{"num_hidden_layers": 10, "hidden_size": 192, "num_attention_heads": 6, "num_key_value_heads": 6, "head_dim": 32, "intermediate_size": 576, "vocab_size": 8192, "hidden_act": "squared_relu", "norm": "layernorm", "norm_place": "pre", "norm_eps": 1e-06, "positions": "rope", "rope_theta": 10000.0, "rope_fraction": 0.5, "qk_norm": false, "attn_scale": 0.177, "bias": "all", "tie_word_embeddings": false, "parallel_block": true, "extras": ["capped logits"], "init": "trunc", "init_std_qkv": 0.0404, "init_std_o": 0.0, "init_std_up": 0.0404, "init_std_down": 0.0, "optimizer": "muon_variant", "learning_rate": 0.00613, "beta1": 0.93, "weight_decay": 0.043, "lr_head": 0.00393, "max_grad_norm": 2.0, "warmup_steps": 200, "schedule": "wsd", "decay_fraction": 1.0, "decay_shape": "linear", "final_lr_fraction": 0.0, "batch_tokens": [8192, 16384, 24576], "max_seq_len": 512, "doc_mask": true, "train_tokens": 110000000, "max_steps": 7053, "dataset": "wikipedia_en"}
MLP neurons of a small language model. Each row is named by its layer, matrix (down: output weights) and neuron, and shows model dimensions 32-159. Each number is 128 + 32 x the weight over its row's rms, rounded and kept within 0 to 255. Numbers have three digits each.
After each neuron's rows, "fires before" lists the tokens most often just after its 100 highest values on Wikipedia text that the model never trained on.

L3.down316:133140165129070156089095126100119109106083135190199110181109132090136102061119121103151132122077146087207146145184127164140145089055122146155141170106148106118121139093142209051155085142107093119134134149123092076171071160134110122149129126158174055138158173127141151068129104164113135188145148140183119125127123112115116121090124107142131145148116143119078132122131124143117153137099
fires before: "="

L3.down249:180165103119132195088149141113180091177162123116152109102092184175175132172179149111134107138138144066118100140153103153089127119114125118130133124114133080148111178121129172113192107134118151134079145095044075143147064189186167081107149082127156081163102109114141150116157169065147101104141111147170156092139146103132085142116135143151145174098131108075092185115067110095145077123139
fires before: "E", " the", "W", "″", "N", " number"

L3.down272:098146133180075135080072150129081142105066102169160143086116139178145110021115134168118130129081171118184126143161159125144104178140154123127105126185096163138145143165176099119135105084101098148115129131131112128112022094110099134102093147132089120153075155123112096159102165148126108111205146133187125127129127147084136089072140096157129113127089100144156159140122067129134132129154
fires before: " |", ".", ":"

L4.down175:132131147198154137156113180125145122118137086148153087141120140126167062112064135127127201145144115131141112082148129070124139127153157117118131097137096182094103100136133100140118139146107106188119094166128149131161174152160127134123116087076142137120126154133143151155145130079159107105069117141160120082162145124084171085097103111082137204173124144144098125093095191139079102165083
fires before: "s"

L4.down454:114173093136098216125235136124135148113122144158161117154139080119094078098166108119187088120157140170158125087109119190115087158154072126133116143135061089094195113159100133070123097185134139127165088096180096064101137095127139132123116107124148095153130141145173170144129170147103126157074081115169119094180133138163112187132092189152173056174106125123148116142106117160134116147121
fires before: "-", " |"

L4.down497:070099100141154066078147094200157145130150209098122111121169108090129143144131130126043135090093108143113146174085141044165113145141133086120104113139128122111093133097208171177161162167123128197104126115094112156154076120157069112121114135117098168106138168106097182113139101130114093111145145090074169147173100158085118083112165116121168137113134122131173161183149089131192103102098
fires before: "|", "st", "ery"

L4.down512:154126111097168149151129081084114127196113123110139126179141129110125136074065076146150086131131096117123093203111117134148070115015098173100091116131097141125108176094085119132135111104154180085194169170156195102190158163106135104143124128082138105125108166165128126089093118122108137112104098096097140203082149090166146158107177130098143196114103114079090140147119168125230117094141
fires before: "-", ":", "va"

L4.down448:128136094167116127128159136194147075165095082072139114115092166093084140115106114078051127104119143186155129125082133178078123162099146176116160155066145110135034137135086114124116157055198089134130138140134158109147127153110093134094131113134155099150147086111164088167122136159109097170153113124116164185164168114144127125110132115196150164100127152099115119152086103164121113124127
fires before: "-"

L4.down159:147131138144138160146144085112061132128117099179082093147096087096110120111167081104179122116201142133125109139158105063134065121122111082139145159116104093115108131158156125104125087146102167202096096144135146109183137096091145176121112069094143141143122173116131170090159176156147139127164134118098133102170149136139161064116188097131147116118095108159130081168171105156090198097101
fires before: "s", "ng", "a", "nt", "ava", "ti"

L7.down194:156102153113162131135146125113165165255165176180196097146081101134116137106123184125034139170138143114124128154094141115142140183152150120139075149055140126132130096148143132072118158151168138150091091095121105155139123108104165162081125126115088132137158107184093168104159146131089125104138121134165087147098152122101110102157171157148175076140100144105162101128124153153175130104146
fires before: ".", ",", " and", " in", " ("

L7.down69:154153101099108154172129104119131153100096130073117128177124169125145168132084089139118145151084134118106122139133132121096176148100148178103141132120156120113176086129226163107107056133171136093099143179139129167118086148120157117060127131125128106090101130119079072123117142175098182140132139117136100134132151113160116125126150134081071066128102068180105105162156145103171099165114
fires before: "1", "2", "0", "3", "O"

L3.down575:150158072144120186133255060071114123212077127136126125178113121100158119097125155092104152042132110106158156119119137097091154065127092089134117091121091095124112138094127218076138095067138131131082102153120144120149115132081126149134102126159149079132095137124114130149143099164162104198112122174157159173121137166126122094111124106188143112135145164163067161091120108117114122205101
fires before: "\n\n", "=", " He", " It", " In"

L7.down441:181123122133101122147128108149148077171112092124180093158151120100151156121121126159110131161127074100160085145150113180179102146150162128156149137087116089134131110112136187116192099079064089134114111115058176114078153159105182131124133155160066073142095140152102138108078101148139092161067055158101080136143114115115077117182143124138152184110147103113162132142120133133120098181164
fires before: "′", "″", ".", "ept", " •", " Time"

L7.down9:103150114142089054146130142131134116129182138162119147088151203107177096029143130170087127131175149177113147161133124158107115099115122048181148114087148166088046173112102117154141146132164154111134138113142110184158088130093136065145148095145067144137153144193092145152132116091104111085129157129148178115162136152190099153159166145106162098093141170151134153098113124064131138145099
fires before: " a", ":", " an", " the"

L4.down434:075070160088135123170144140151133149148148077113120129108117121116123153145120150124137151162152146094133131157099188226139147137147108135154144142159092057088161091119142108048121126112128160118197114163128211156084134129092155099138065128100139105123201071164038114150123112148153134145177103137155122196103199152136142147097137095111154094105105136166087093131121126128121131097114
fires before: ",", ".", " to", "–"

L3.down488:145116120103118211135155106092114087140101115113160137193110117092161159099194099138147136150120091169178130114089172065104075158109151153171143125157123106129154145167137133154094152154157107139143141115159064118095155107158109130154103160140163148151120104103133089142131113145072144080196108164144132136135145142119134123106181100148139111105147136173194163100142094138129105054111
fires before: ",", ")", "–", ".", " to", " in"

L4.down496:120142138041084185110086147044176109077108128139134138098110149147117137115175064176098110135172156143067093050173090106045084153136113087127117067161150120126125129064133172076118103151089147149125144135147127175102094141144164163123148090124151098131134137126121103180146186141190197081138152109121072077080168171142147109152145137108140151210160102173168148110138128146126164079130
fires before: "|", "-"

L7.down386:116172158125166138149086082112103113156158114122172072118106165133140118138121086159139122156150109148159104174090116092123107123106073099135130182132148133144190141128111133099129100040139130096101050200117105125143112082187152127142113180093084091123162105123067107131147103128137116115112106171178067112138132133101127140195107117118140119173119150150142098124110134177150126124076
fires before: " of", "nt", "ition", "ti", "ation"

L4.down388:125139054128106103159145056125156102150107137063181124107078201130086132112085113104139197112142145101180139087125077131115121088117132132125121216086163123111099125110115157121169153119185178141113121167108176128093106095140136140167146134100083091156133112152142144160167094093139140103092136114112148123123144114149133146135177171142139135145197186104083109148083159103107118118146
fires before: "  ", ".", ")", " /", "go", "|"

L3.down324:097172106147136110125101183116111197158113118076054098122113142129137077082126115153180138131126198158158094186135082180112175141091093191140173081145144113104084099172178175172152107080154124115153143106113098053151127093117082145165092137137137188098130110177096125147147101102135140137160101148151116133103163096133167133102203154158097146150133122102143165163117108145095082166065
fires before: " the", " which", " their"

L3.down60:081195077142180131146144112101093115114139159118151123150179108164069128100091137099116141116144111101181134124130162118137122123108128130070181129172081129160072168098152160103131082144121052192131164087159131109092108145155192163090147093086143193123090080120155120180151117164094106119082162138213120154106124186110155094124154123134047114111112107106147114116106183135123128127094
fires before: ":", "\n\n", "\n", " a", "s"

L3.down284:183115120161070140113097069145101173037086085072128179096153109114142136118092110096083121140144147204147151126103106114122135136165161099117102153146129144168106144115113111142091140105081193177169128155124114169126124149107112156129123114190162097157131181165125129108122172082126161141159114125131149164089117080158082071092136106148121142112130126116110145139169160145184127133099
fires before: "-", " 18", " 17", " 1942", " 185"

L4.down47:112104133139108162110114104130164153134149110096195163180093127111109094096167154184118124115137153178153122166164114050090124101126120149074148138113132108162126109119184180076133108147098146129097126156103126145105148158164091117084114107163119132137101149103065095142136093134134101092166166091097101156146066087122119057100069149138145123134134081110132169115170104076175162102112
fires before: "3", "7", "4", "1", "5", "8"

L7.down414:084156128130178111116074128132116075127153168103140175150069093211143155121144140167124103159157125126092152093135097140139152117143141109145131150113078107153125091144153082103113124159134156131116134126063122157143148154051143182201101056094065137129093067100121111097145093181214114119070117145103140149133118110123152160170108080103110129175127157030146162134169159124095118142166
fires before: "y", "s", "ies", "ship", "'"

L3.down193:101180132143192144121103143152131115122164123132073076122165124148139129069165186079177163117137176130123129130147095153108121120141116136109129043155136110123062157146096103202078128162107154148082123145138092128143160151141173166109127153119124114117079166113144180120177112155154136116163136176086067131165175136095083185130147137110100049143103116109106134068148143103085123156141
fires before: "s"

L3.down93:109205151110103143138151078120126124134147127040116204099086108178143126129193147122066099131131132075092104142126067144169214139059121093145113146139102140120104103112130144087139141196130103110132117141112105119082115117120150142126136171157161165153138121078118130134155201169086123076111157144196152149106112142174074150128120130120090172129141147131157077148163125146125147157125
fires before: " the", " a"

L7.down393:177105084113157154087229113109112132101127133159126073082130067146136125144153123065198163138099148181124111160061148116093134165126117175141161134129136144119154144145148117178134144086166126184178090119162067167115132091131095117054198136134111146119119120117130157074156114131171127112128184150155098107124146098140104110158122106128191097075148118133130078128158126173119114142087
fires before: " AUS", " CR", " NE", " ENG", " BRA", " RUS"

L3.down507:151207143150186104151141105067128117147109196118126114129072116108120129160151109129191144171107099077133109167159124160138127112058127161082158133187121122098100087102114129145129171164166165117138140108154111127113091092107139088147141074133183081139118054120146088085156108129126203118146052153153128134126142124103119219107174078100093136112099141140166172130155153111131148179139
fires before: "\n\n", "=", "ğ", ":", "ject", "ther"

L7.down101:148090152130164109127148140040137117153166129123192114164107125115083105187180116136148085208116131052153144197148098138118129117137133084094148128143135142117080089100125077139168074116106175082110153090119142091168129156116160166111101116105145136144151160150159155145114128123057198122167171114145137089191144132113111105138179144058146117139144086153138127200140104167102132124117
fires before: " |"

L4.down383:125094106112116078125115137100127067160147180085121041076148164093144130138097161099112106187124130103107145149155109142137091105106125183136104123135140078080082110163149098161125162098126198101131097108165103165070170134133119068175099131175155164096120119135125102155130122091123189188113160080130126178125154133065186170100131094130123163111142076097132086123144149148188070149124
fires before: "|", " |", " well", " the"

L7.down410:157124147092122132108091120174104089161128160096139162087170183129160054128148114120155091189112156114107138136118090118152060173151072127163147155125094127148101109093167133115117132097108163083136137193159113093100170146177157100122101137178127106111199085097133157075065161125139117079159190116131134119144136096093118115062136085122119133107175141100135094135129082193074155090174
fires before: ","

L4.down111:089115086136154120099143171100128137081125068082136140087081145179138095102194097146116151090093143155119186147112079105142160122166150113097166129164082119102131147146148179102084174172057140136075166095080190150150158108134151113112143125114118090163149158124127078128150131144101069114123168157181120107113107116104137127104099155117056092129132129129061151147140133075074127091156
fires before: "s"

L7.down203:121076130156140130136132100131137140097096142154116148147157148095115126119192140150148100105115097155088046112110104089135121208202212086137083183139108131162168069158126087137165115132127063185118156166108099155101125149101118134158168148108126118119131029166066078107145191141096113134160119144165151163163115107113126118150104135201148150092126116109131191158133217149120159162109
fires before: "el", "ge", "l", " Upper", "wood", "h"

L3.down448:130157167123120112127132099102146113130152085132130124099138091151147115141093136122031139165075064080157178145088207102106191165101086085182130146102136159148168069071156085102122108124098106147094125167169100115107126149124128122114105104173157103163136139137163137117172131107142112206134169114204142118161219138167092159078105190137133148146200168146128118093121139129152133115113
fires before: "|", "ition", "hof"

L7.down542:151143121085131082181121090153110147069072117193054110089042093130098145197074118115036117080098168072085176133152141071162147143168076119180127137155137131141143114119128114144132108169069087128131176123118128102157128077118129113106122092150096167115130123142127116130141160121157182104124140144179087167101153199089156137152144100118160114209137142098136160150202103177059156150115
fires before: "|", " (", "ham", "s"

L4.down329:121204141091136164197230113126101158104151133029122156124097139129086161113126085108102122122118126075098099155094165109098118192118135118151102112131145147133089094144148161089123128194147085082121111114137129095077081096101176110122181105147118129139162102087115197115129131162119080160065117147143148150148119140174112134123136161200180150114140170107111093138120135094088136123159
fires before: " the"

L3.down166:159129148111127166092120117076161135167155115147102096136164191137171139092172071099159104122122142121130117079099141116117098170072115107118144170139153088052135176157067129066069168113101116135101092091177179104086118095105145082124140160131104105197158159054124155183138168127180143131131105140192130091143123104170147181113152145096156188124136155110120130111111129118086113090159
fires before: "=", "o", " the", " Goals", " 0"

L3.down303:122140130140117179130117088172107109103143152117101130151159144142154088063161139098199097137109111171132131141148099154105112138116098128154043125153036155145106108132132181160100113134181128059137163097132154096083070178093115120075107060170193127107122155125123121129132126125067111117097138103033140147096096170158153111134121105154115153212139145078128110108079120171170149104186
fires before: ":", " by", "s"

L7.down270:181141122121115134159162108115142148145093106125178122117094131096137168118129117115168077129187158112052130089165094141115099146149145144144134072166084143169068010094141171097178067142086157131145147107132115151080120153099120161143140104055092117110124142162094069118115222126136103172166144147123051105141117047127120139116162152124139232160129137115144107129133103145126110072126
fires before: "=", " |", " and"

L3.down248:082106143156124130153212174129153136092074138122188115127179149082136137137114167124144160160117140111156129106198097108103172093089117115048130197081113083123100133148134128066144092085129109092094127133085134099091094151152121091126133161209161151168091140114099158115181126092094161128123115099157101098137132086108117094087185144145216134111094176126102206127156132140125124165162
fires before: "\n", " 0", "  ", "\n\n"

L3.down567:106108071152126104153181118094143202127131217123103093109133067118107128152121176081161127163162129123134111096085136092179150129139144138192127110148097151125100117151131118152087137094224140045096143091112118165098068163059077124128167149154089119114087107140075095152098119083169125141123116134140106157129155154145179195162150096159113107212113154066119094164170087221140079111108
fires before: "|"

L4.down195:124065104114117200162071114153100138213103139119155115116098164162125082115193150186133144110137131141126124108122170130077115140120155139114188131145112083086093131107167141154117133083151153153087180136127050124177144078120132103160104122130056083127137172163110125178136155151149117097071134119114109144129100117153072138122123115113174113126164157173113156153116163158214025101161
fires before: "–", " –", ")", " |", " 184", "-"

L4.down347:052126165146127103166153156103110091141120139055111103150135123146144162144127116093086170153145116061157170077073143091090171120134163140123191115110146172096102128155137161139148151115102099136073151084057148165106111203120080105169130143120087107115151118149122157126130187129117094160168199114155210083142126103106137087089130079171151133109109168133115142189110101094108158058129
fires before: " to", " the", " by", " that", "d", " a"

L3.down113:090146135076129148011185165099146062176025120093115129075052127139156058136144133115112117133154102046140167159161125083105101168087143101139153110176120078147199057123125086150174142071128092108129114110136107123123200154142166089155148083136099073135110082156110146098141152184138125165152182102140109115151142097145202165157158178115138162153135146111164120093111178126039147134135
fires before: "|"

L7.down142:191101173129169110154111181099152107204056124102134123088120135118132181146096128147169069166124094115143142185150107086158155140111141122063139153118169129096120143138128186094133124093173126113140125161149131034150118164118139153135196144081095073093136128149061163155092119153097138094129087170124118152180110143068138165076107134147163070104145155190117171116134173123089145128106
fires before: " of", ",", " and", " in"

L4.down457:063137127158111121148072075100159101144144115139091081107169093142171151143100114102185112163172139145155125157151153101104096140147148104071097206118128208123118189159097151097106148112133127141121173108124158155071067157140137144113124121135118133231056080115052053140184045160079121145126180107150108129138139092166076122078134156134153121125115078127117076124193149150124207114097
fires before: " |", " by", ".", ":"

L7.down426:186153090139109151141107103123153162162100101142110159162125108169155144155119143182064106145176114126168140063155151089091144143122158136159052122100134145162121105130169085055126105177154149132119111137102144142142173050091063167152159069160219141178157134108098137129144104123162123142135123118073111158099122185125135139172125155131094094117142099079100130141126149130083139116080
fires before: ")"

L4.down36:148124104171173055119166154158091146165167123115139089120104090173096148163084121181168099161131161165143174189112077142133117148152168117139142174128123133156149105226115063142143137152154172077111085124115111061163216086131115065126083172107119147103089120108083121136114128119137144094147153081112119087142151073103083136178083090116074154162119168095164070113091144125164103156115
fires before: " (", " |", " m", "%"

L4.down76:191116136227132121107141126135116152174089155055109125171159103106112170148127189097142134144133126104151186180102122123114128155109160126077143125087103108053150105124150158145150109163102128107120120157089100125152076149137070143122098115181151086150109058160123134166133066162092118136125184139177170170142131149134103103132087149096110124090111144170116112176170042140147113154079
fires before: "s"

L7.down507:167107119191151163188119152067114150147124132126110104114133101091119114134085100095117114138158097147095144166122142110116199148153142144120141148154101124122087169135124197164104116139068111109110093178147116136092108110121153098187109095134201169091135156115085085115095149079056137174147103127104076145123104110172111164134161083144112146097148163115126175065101145188118127186112
fires before: " by", " in", ".", " with", " to"

L4.down286:138131110108118062118143095131192122098176113080149143111116120092076110152135117108153111154087125101135152143096105127158147128150174114079090102191182125178169097072089139174152106074088085184108189151116160170100113087114113166148100121157130104167132148123186087120152225121151159077155150106140116191135095138066127096168134119113068102119137079158129136154094116135150147134141
fires before: " |", "=", "|", "\n", " and"

L4.down526:073119136145112120122112112134031163099162067141151126172118088129134140124139128089145169203144122114138162144201156078152166128128139101073133120096146101197138124175115129090155150114140096081193199133095155081162051140133166125107110121146130091129025111216120181139105145168060088141116141117182137097150165130185139151111095148090128191122175113134134086121119074115137151076112
fires before: ".", " |", ","

L4.down328:143091114137111146119129148093135061109095067048137148117147107105150139132097156150150103044110104131188159159125127078125130104093117188148164142146165140154131148148114108061154111130173127082129106170113110117130110146115071122106119134125145082125144145135082107151099112116113135130208085132103055114116155065205157169098110099116158091148101156104161189126109129201159102143090
fires before: " |", ")", "r", "\n", " (", ":"

L7.down284:131171127181111123145083134103171102216125161105122126098091108135166065126122145121106124131115136117049174129140126155115153165146126085119120093120093082108166134195127123093116122155120067151138130156204141136100108105124150132124188191136136141068141141144167084117134095116109165161126113106122122076200095172134152146131186096087102147132112171180217125157125118173084103145068
fires before: "s"

L7.down525:161118162111104158125069133121113158144202154112090116050131098142144136053095165118193107089169146092121178129175120121137120138151111072161070149154123118149117168116103125096190138124143138142158110095133107153063131144158077140147138097142088120096129048128116150080082093136068114122188088108138149122133156143160132144102139167083122130111179101169127137150136187089119169147136
fires before: " 6", " 7", "8", " 8", "9", "1"

L3.down227:124126104123160141122255111136146152174105123134134144105132108087085100125135143122021180126101148085119115090099159086115078159083108145085148144146126106127145096123166211097163100166069086109095091121141125109123124142082087157083128091135158075103120128156144152093102159134150130153098127215138148169131114056116100077136110153172116148115140118142129159130149104125176179102193
fires before: "="

L4.down323:092180120134104168109046119052147090119145103139141111149150139099138160100192099115100097140099165154208132155119092121127099084051110164140101107091159131113123120116139124086118140099113120146088082128191130079139114125135162127135143123104120088158102188098140186159142192138141133139135079113139156115128182156197103143088166104125156120098139152129091142108149159214137142109142
fires before: "|", "=", "-"

L3.down104:151165090092110120111189083146101093215150134108112125173140092150162114114098122123141130088085138139090131140134212141134106073091163089120061145122148094134122055123126158115112131077151154108090116154127133090159118101152171148102183134120121119086143077121134122114115149184154133179118121134126109172132168069151136065107051110166152186147131126166086128067139167179116159135154
fires before: "\n\n", "=", " He", " In", " It"

L4.down425:113174132163075099089082117144111106118123115126083098101182115097097159126148138165185135098116133138095133148154130119128167165118147124076168165126172137158140163113139147166072100101134141205051104152100118090165129139153163115093143112099163110146078069171085155113171143147166061077093109098109138169154157130178173143135124087081092145121131147077167050167043162125112154134127
fires before: "\n", ":", "("

L7.down193:111101114173197151150087116131149120140200099099168143144109126140131144151129125156042114115127152092178113162092100024129138121099132082079167060143140101131081099125138156132165140126113123150130162163184140143133194157126115174129098117117096082104147117123176091151192141118117093098130140094134102079160091048071104133169106179152159133138112176149148185133165136176096112131117
fires before: "ti", "l", "ted", "ge", "nt", "tor"

L4.down414:107156132103129092120220175108120126144184103163102090147066163150093102095112173122119118108130092099130160103149135140187131154089125131212134175088138142057121220111167154110111141076162157096126166215122129171173099166160115113127082138150122136131169161148153084132171103142113110133122089156158066104118159086152129125141143132096169160109130142096168148104108107112095118141118
fires before: "|", "\n", " −", " +", "  "

L7.down421:195103169162121072092127148090178143093179118178129151148141086113112091139053174114127197152111148118097114122168147070133093145137118072123099161104106199171174105148154124129153173077059157137104114046172146106069113097125153091134123123135089147175124158114120157128050130140097164091147151154116149164116110136157140086110117111133159145116143143115159172193155090105143128181147
fires before: " of", " |", ":", " by"

L7.down406:114162122124139126081081077167089156137146145116154136128137144114100125143098074131174152152106215096107143155134193136089157163127102159123145116167074157090123142109103163055114116138137105139133126109151106062088157184200119177116070125135128121108154138097122101222100093084166127118161101121121128109129202070159139152091096110077123145109154153167099112153156093115149119106107
fires before: ",", ".", "\n", " Africa"

L4.down532:135155139144137168134132130118126174169171096088080154060134114092108151111163158129129178123118187121129081114141085131126122121090147194112123193142132175146111129127108125225168057080124107122085100094201142188100052156142113155159118099139075120073106146115136180034141127144157078141178080177078130142132132082083140144177135118101167097142133176106120137119121118132139133181181
fires before: "="

L7.down286:092157122155197161104065148094145146078152161116108154118130125115153108187121146108091150150109112131107156189164143179164147141154156142132163037160148144117153142158127116145057141146136229118138161120089127114104138081164101159139150131126103155163166118092123182124101148113116090082123158188158070151114103174099144080081146107086182092147136119113109130157121135123096158080145
fires before: "\n", " century", "\n\n"

L3.down341:186164149142136128136211107135133097065163129126172133167145183162128103116158068114184089100076104128144104125151094122176119114127113108127075127146167107111088105106131095091082129098153168092093098083094112097114190101099160095110129175114169181117125122136147154180150127139082139120155156125135165108122072153118128190089194160165127144120098158124086114106154155142174142125072
fires before: "s", " producer", " the"

L3.down420:180087113153116158090190127161088058089140129120136203123084073059115158140166094152148128116103043123114129112160146070105147104112109122158074124123135137079093116072079161120108137050110133110121102152140059136133136109105131135166151104135183101165106134136136156136082175130099114117118163137143124171097140115184097173163145062136151132094115165166116145138153159114087164126141
fires before: "-", ":", "o"

L4.down441:169153065096114111103172093133109104115110113105079134138145156107151137107060123096140136144144133135131132129102118114154226089104167176170138120055162119134143106140152117179157146133078151068098136125136114139118168175153110161091097101150161153110131212115222170094119151107069158144124173147099139107157123133162147061095144118158121110092109170145120099145150146149099149090113
fires before: ")", ",", " in", "s", " (", "."

L3.down251:104143160072051130058167062118164156114118152108108203061097087122128139083101133023096149142128139095132130112095128143150191151120135090131175147105160137086096110132169094139163181142112137112125155142131137150143118162147129117086155136084136096109113105126157130083193148148134148151125113145157145170092112099121149119181119123096144087025143125170130119116149082138124147161117
fires before: " a", " the", " an", " to"

L4.down393:147083138116116153105124177097142120140137179127162150105084111150100156108101086126183155175101155125096085180107102080157127173082169122028117097158203142135129186120099111111177077115157112124081172075056120115131108125171156124098137138142137168066123113121164140109184181103117130089161133139097128117156160169143118126102116168156086162107118127110129159099122111072154098112228
fires before: "|", " the"

L3.down352:134172070114060164138160119099076147099144128141136157162169088131105123124163091105165116170119099071158131155132163115094157072083158132132153136083078093097068117147169161033115128116130072115107132090058103104126098108143099171124159164131141126144108148124158151119154195166141101148128154152162123170122171116104132138117138157142161147100125124110147150108140189102168123194135
fires before: "="